Part of a small language model's weights: 16 layers.
MLP neurons of a small language model. Each row is named by its layer, matrix (down: output weights) and neuron, and shows model dimensions 96-223. Each number is 500 + 50 x the weight over its row's rms, rounded and kept within 0 to 999. Numbers have three digits each.
Before each neuron's rows, "fires before" lists the tokens most often just after its 100 highest values on Wikipedia text that the model never trained on. A number after a token or word is its count.

fires before: " |" 21, ";" 15, "|" 11, "\n" 5, ")" 5, " (" 5
L6.down833:537500486519490545508518406445549455511552480517502351492425565473537467514509590528549566439497483461463508463494491463542437541440556460412505463604500400574418515452501543456446531517573452579451470616498422474458561491456518506544478442554602548441451487458521542485522446591414470639500570570495491586547572595550530450429434517554538536424476493463631574525425483522508483485559

fires before: " |" 51, "}" 4, "," 4
L4.down676:519484469600513508529470571500473468526558556539413458498516496568479527454523513498494528484438516541521421445408508439516475499459423480527526577451516462543468506477474476460577546525519480517481428449532510496513521580418478565502541489652463456502573484508554513545408512526407552555478604522584567566477464501571469511516507449478515457536529496493457457411424484523511534632492

fires before: " |" 47, ";" 16, "–" 4, "*" 4
L11.down13:466502475494523488501487444442507599430457439568448630543483573478515528456543541509548497466470506531512546486463500484424452543434515406486486541521493522529525456421522545558559567451504453500548479528524489551470495513596482560501415380436479508596675511532555501375486528606495455472450483484457488532584394470488424454444440514559556563470428463549464603526515563488405406537454

fires before: " |" 72, "," 6
L5.down484:523469569473583453483426510518500496515469438520625465429555610569508471515516533407565505502437466461463425580464484519492443527540451512515495467570543449547586556520487448538491553456569472487509479470501450535581448446430450565492571472511558549536478499471486370466471502504506512557620499427514517473582485485580544466464418488445519461493422505493531573481499318369509531470497

fires before: "\n" 44, "\n\n" 30, "=" 10
L5.down686:463469487570530497472401491552564559569551448511513546375521457536488525478457449427490474493556473481505516594473534411508496529521302511457451471496523518498484476479503482493510546467442500555561477606579533485532526388523567559478539420608542546498512523462556451484512542459531469493571505521424444477496456400497593544534516477497503403516486404585488540411534441488579477429404

fires before: "=" 53, " =" 25
L11.down805:490459482503500584428561490516441449519450492352503490477422487511438548455476588494585504509509420481514483479560500508516522373543577544570585430425500574542566545501549551473443446504504482511477487474543476545611497492428501566504454426515611483610569505487504442565503517493551590485556464612477537555446562493463492474506494531490536478535531451501494481522530472614441347559612

fires before: " |" 44, "." 14, " the" 5
L7.down589:480444536409477404460559473409544481533549489432529517325525518503511543487485561414502522608499509502533386530453491448509580420384480513435559503510499529425447477545522491595453492558591472483476528472491502442562558477592478490515488534528576527549518507546383487493509519518552514586490406532592459438408555482450429595585514464446478384544454453598471451529521532408593463556463

fires before: " |" 21, "\n" 17, ";" 8, "," 6, "7" 4, "5" 4
L5.down524:495490589535432461439413539559459461498460466554573520420463528528431470513536557552468508438445517558567583530477536499366598524509507448528542481460485485472498479390531493508518526499513414472544457600533542473506443511436514539519515447485500539461589487584483457445565466508503486498592576445450565387470513498578565469516490548556573478495533455526516530404417441454544486346562

fires before: "," 41, " he" 14, " the" 8
L11.down388:523503382531482480521453516485557442607502544444453495545448547560519603544517477491479522422511443564546504455451485442542534488552405480423478432500534496501541515461478484520447511510403451490559537509524478514521506466479501458447471547595600515531517531419465574560477481421420509529465399508529555509537432495485502493459479477465537439467564491618457490526430615554629423468487

fires before: " |" 43, " to" 5, " on" 5, " not" 4, " death" 4, "–" 4
L10.down695:566476558511439501522431416512496567528437531536515430551523534536534411489577520490463485527527438509528559544490518407498476474511453407484569586393386490496494624494502559488481601545516516499544493506533397497424599484500463503495505467539493426491493407500431477452506510438540501515545526507511637499500474475548520474508489463595508454547468547529470492485545445506530409465363

fires before: "." 44, " |" 8, ")" 8, "}" 5
L10.down498:441513504602554503498491538457494496506585501421491421510567554466487445485457512458397495477526510511400486503438427545478495470465456562497462436447496542559425597501470454541458555436578477472445464487611487496441494586495419475384521526491511517412469441611430467530514541558504428460460396485494519452552521438506358577553394481467490565652613522456538485473524521535569466548445

fires before: "," 32, "." 14, " to" 8, " on" 5, " is" 4, "\n" 4
L5.down261:433528425512490485561476423584523510517526506530548585472498556570495492459495536427556610379560507549467487512436577560554585437472526581530543439430549466500512466495491500450521423470439414523438461563475554421508550394426490483456509518401521500514488532453562499517448573408498477604452476514499460527497468524557524526540446523504499521491450476578529512510389451461540516544493

fires before: " |" 56, ";" 7, " En" 6, " Vel" 5, " Ka" 5
L8.down610:547507604455566463484406497509468484513411404461576500491519437474559487508545662507540535496514508574538474514502515592554483447593537437497486572476517555523497441492475461518622551481606480536520482510484508516540589526555451506412460456540431463479565487559496514504527407569544525546556544509529485479483519539591502535508467426485456422514506544639431498424469515455433456488401

fires before: "=" 68, "s" 16
L7.down461:543588583506503518453523489427502486560468518405477440596454541456436560495382411483508542483489546663461464428469588600490442593456504419491497455517556566499468443430464499433477579451401465467541572556497491420478447453609544616456438468581512513505501552429541483438472556528591482499592450399463488465529479457508528564496506559551540533497500523494528520484475487526570556487483

fires before: ")" 71
L11.down581:505371544524460509595421524458444540543462626445546422439505493462472596488534567500501513600474440586486479433495498488479504440500495415444531495417576516426434484520504575524479462491479470498510470499480493583502605457514479471517539456554623538535554562501513510538540582480475466483515489485481578430410462521488450440430529484505467469550566446481436530426528547590456466504483

fires before: " |" 46, ")" 11, "3" 4, ";" 4
L4.down887:527503574529550423596530538479409479501415491461460566488480488474429574490514442522443540530371559665501491457543478520513473472526478532479555589522527569447479423573486554523467605554550447378525490455458546551487516515446415519433463455578495472512512416513473522480502557477522493499540550492527507496497474435520476480450440515513556518522530505455486542535537482470486525470457

fires before: "\n" 25, "," 20, "." 9, "\n\n" 7, " |" 5, " and" 5
L10.down699:500459501496542510520493482501532426560520620355460546490483447500444451549561416464497424497495378538545473510496540479518463475449523548517537564486473450593442511530539511583428552449494500480490505400525543496472408512577406497544513600437547418528517446441439487490483511566475477532481441459511532515494418557470499516528513586528528333404418489563448413477577485544526495513528

fires before: "," 28, "." 24, " and" 8, ")" 5
L6.down287:522490487563489447466535506564418366472524558489501424502468490530488457470509535366472532419468487522439488489492605491520471532534465446389592518514574534571567520570466555495389520428557520452402515513564473492487479644522526489522380496560574443528526540444538570557480457485466519532491459489584482475542543579495429481530425499498552500535478483504532440460477530505552455471477

fires before: " |" 44, "n" 5, "ia" 5, "," 4
L5.down278:432508397488488561570495503477494458494521494558492518436476622392405510624451494565509430548555483497489589455435498552563417486370444534527410446462493525499457488525514438500577424496517494583491539491460502457490507549409602513534483420476426509481551475572476414516483508618509493463426562497471579488518438463535492504486421444602451486454442541532447492450492488522510401673462

fires before: " |" 22, "," 19, " (" 10, "." 4
L10.down809:590497519559499470472468496521499530550517525593528529489421413437529465470484480513492481422431517501482442383488443600520512474565448513545540464446592438449486605615480553548473524480439423452517559559410632518429537599463438492391517508517509488436514479598536404481495531437433517464547509477482493500424525418481523547619497502494461474564468533509568428585454534442480531592556

fires before: " |" 38, "," 10, " of" 9, " record" 4
L7.down355:502439419424411523498535624557578516532441529597448399562530452488503415573451409482505505455515504476484489458486401643533523540495520430536503591469506599529505439453474486507498554538459409469500529499533555511436446478477483449450495562425522547460405556427565478453423487489458532501509498529475486470507532560416461469548387537404548593478535611498520414538485456547497511512536

fires before: "." 36, "]" 14, ")" 7, " |" 5, ";" 5
L5.down889:466479502542472485436537517459477541477549431509416486454462512608528448464506504570519440532515452413453463415406443488514461512497510367510516536483513460500513587575490435505509486510482503566427516559458497527398520552532539512536507492459505475505591540423468508468412504506591498600468369537529505550488472520547463537414550388420484387478456549528564488558588513557537478521567

fires before: ")" 27, "=" 16, "\n" 9, "s" 5, "." 5
L6.down113:531512442456486480596454451525486562526541539466423484585540502456436495539446549471507517488511544452453461481575583432484518432490458565521506453475505478533414508526463590471504481607519519547416458574468568430416529487562511676514469573515524461535544486497481521544499534452477515548430473470522463498505457507454527540477504465579429519499462448544499430527403483567520441528522

fires before: "," 38, " (" 9, "." 6, " |" 5, ";" 4
L5.down110:511497497495496459557577503535456521432474507502577457441538491466521609431492552360549450433576528442560415555520503480536454509544508434510544520537504547555525423509529550522519503559468486450435446509456529525506562356533522590487450458487535459518398530579622534524457493424503428589527532493483498588484443427486573529585549469496485578500468549521581490565459491531471458486486

fires before: "=" 43, "The" 9, "In" 4, "A" 4
L2.down548:442498509508459509485545530464448461498594556487482505343519519380462448370539615502493598464549492496553457563563522607463496429588456521543478508538467531511502512541496581462448503510485498547500498493549525488432445583439479474540535493464531564552435479487535461499477574539477493490497363423554488454478494532448427481538535521546455490600451460510573561511459428421505522535478

fires before: "." 41, " |" 21, "–" 10
L11.down128:458525435515547506583447504553535474489470554500543433491497506504499505555471436524464440474468518485522490542486560511536484478488570445464590628567525550459472521505503528469433558465440472468446521504543480453573419507358481470559483467502380487508503529478534493601430405505580567550574478368547500452427428507453558495500433491520451412468510509537526464483538531616534504486544

fires before: "=" 54, "w" 4
L11.down3:509423545424497491534500547553532462586514456486533484459473462560396583638525483481531477526484419527514545503478513319531500483497501575593520526528457450462486519511509511470384488462521496555499558491506492508429524376494465497510516528497442491562545505544517543543536425525451560480555515447446409484613436511483438464577398471543561525470488494425468543498426532454388469493545

fires before: "[" 14, ")" 12, "2" 11, "d" 9, "\\" 8, "(" 5
L2.down153:476530500551390493479405571564523462488535587404517462439519568497497440443459591470486428396585543571468477570476551498463459429477406476505497491497491503536405425582506527475535453427542538487490487542413540492446548533480523602449422481575586490434538507506450485502509561525455543532478338536543492525552445478445441563483543556511456539474511428575565499443485401465533545484563

fires before: " |" 50, ":" 29
L11.down253:484527391430557506625511437565530577577486509413487546515501467526497479480465582499574463562490484380567515419473458510448496603493521449502531521534526527523597503395573412561476492526614538566482510435581496454560443478399567553520458456570395482576504419504468476474480473539524388523526393519505564532439465417387535491553448520558556470500417465490552534555462471505437528520609

fires before: " |" 64, "." 27, ":" 4
L11.down126:581502515457496478452513492469566443529528542440361570574518406538399503605533393503595558462596510509393518494514590522489433490476564431516533429544434512548522559477470429533512490647512418471517450590544594478394503546528512436465570473457537551431541502520489504429476547513584438525478495449535481494483435493478523527508504485452492485555449571516518457613454468492477507532482

fires before: "=" 68, "." 5
L6.down171:520526482526503537498599483472511471523552475487457506613532524455402451529434505473508515473530461521458487495510544502472456537459521559545449444521459497557435466554482547472530461573467637534487514495418526447449367524537570480567541590480520475453397569509526482472469545533533574474439461472452438573526503519489525525438523443453560500530429500553518408523453579441557508584480

fires before: " |" 29, ";" 15, " (" 8, "á" 4, "," 4
L7.down662:528519529647519549480472582482569442573479574431421516469484498486513481571422434478494519592591395504524475591439583486496435392497486477559532495477447421553461542514539470551570500535491542479557340534491453547469452551468504433494465462517570499471526530489519482454456510549497495527429539499478444510496421635513459470517524468441529509482537483583529482482450519444551518552448

fires before: "=" 45, " =" 10, "\n" 10
L5.down749:528581445510443494507581452498511521474431542503413450569536509453494442593484533555589464571424445478501483473547471462538494505468599578570404372490529461548530513444555464544507505462508407489510506525507468527511456474577590449508487597393603417489508459475544461570483423515409565515485529524478552537447548501594510514486541513501497556531472470498558551479483514502464452612405

fires before: "," 50, " |" 9, " (" 7, ":" 5, " zone" 4
L11.down161:558473533550486484550486509435539569444500561493449543524506542509483508519520523484495510460436440509479567462509458546463558503527480514506540487500521482500478473635427462598427456585463500425574522454515548528420549543598450413453557553590498533521514395465502432496523559434362404528515494492480544464566477502473496498501519563569485459485478534528441475419416547431530519470536

fires before: "," 52, "." 18, " on" 5
L5.down315:504525505535521412543466511600531402487554500551626676390434452552576551539476561537487427406462566466433489458497468530507508539469499564503502451432492457460510579492496514481486539495429455541577510553560526543499565575523417529485517490551467534342515489455446501467519525561471467517522502480504470513431542560435609452524437459414423505444506404597543572460456502492488485490417

fires before: " the" 20, "," 17, " that" 11, " it" 4
L10.down127:435397498471479435492478516515536474620524577424572482502519490538516467456516471573466502479484475571496589487482498519513536467648477512366559519400477452517527464558492568463433515538499489527506604455461494539496523560475482558462502536624587471511475527538539630598507435399427506494477514492526483432553455449481504485502571551488486517472539451512490504518535543501604496391429

fires before: "\n" 22, "\n\n" 16, "=" 10, "," 9, ")" 8, "–" 5
L10.down7:554557470556476415505525521534573469486442421504410447581535468585422473532516581445445562489451534475407396523509596507561534599533522524416558421491488400505443507527419493525415478494529466497435518467524477460563477596552521430521430520506540429470517501489481509467515529471512512525392475525418513532585514520491403528524455546573613465489536551489469512471511440555562431515445

fires before: "-" 24, "\n" 20, "|" 10, " |" 7, " —" 4
L3.down256:575565495563427475503566443383459406440453514473428495552482451533451505472505576571481474585514605473447522410536498594491522554503477480494541495670452515556488416541524467536438432538531554526471461510493452560547441438450502534559574481489533557464518555545493458468478503479401525419471591546510523552486457478440441442572483553526407544534587510540558498520454527521450435559551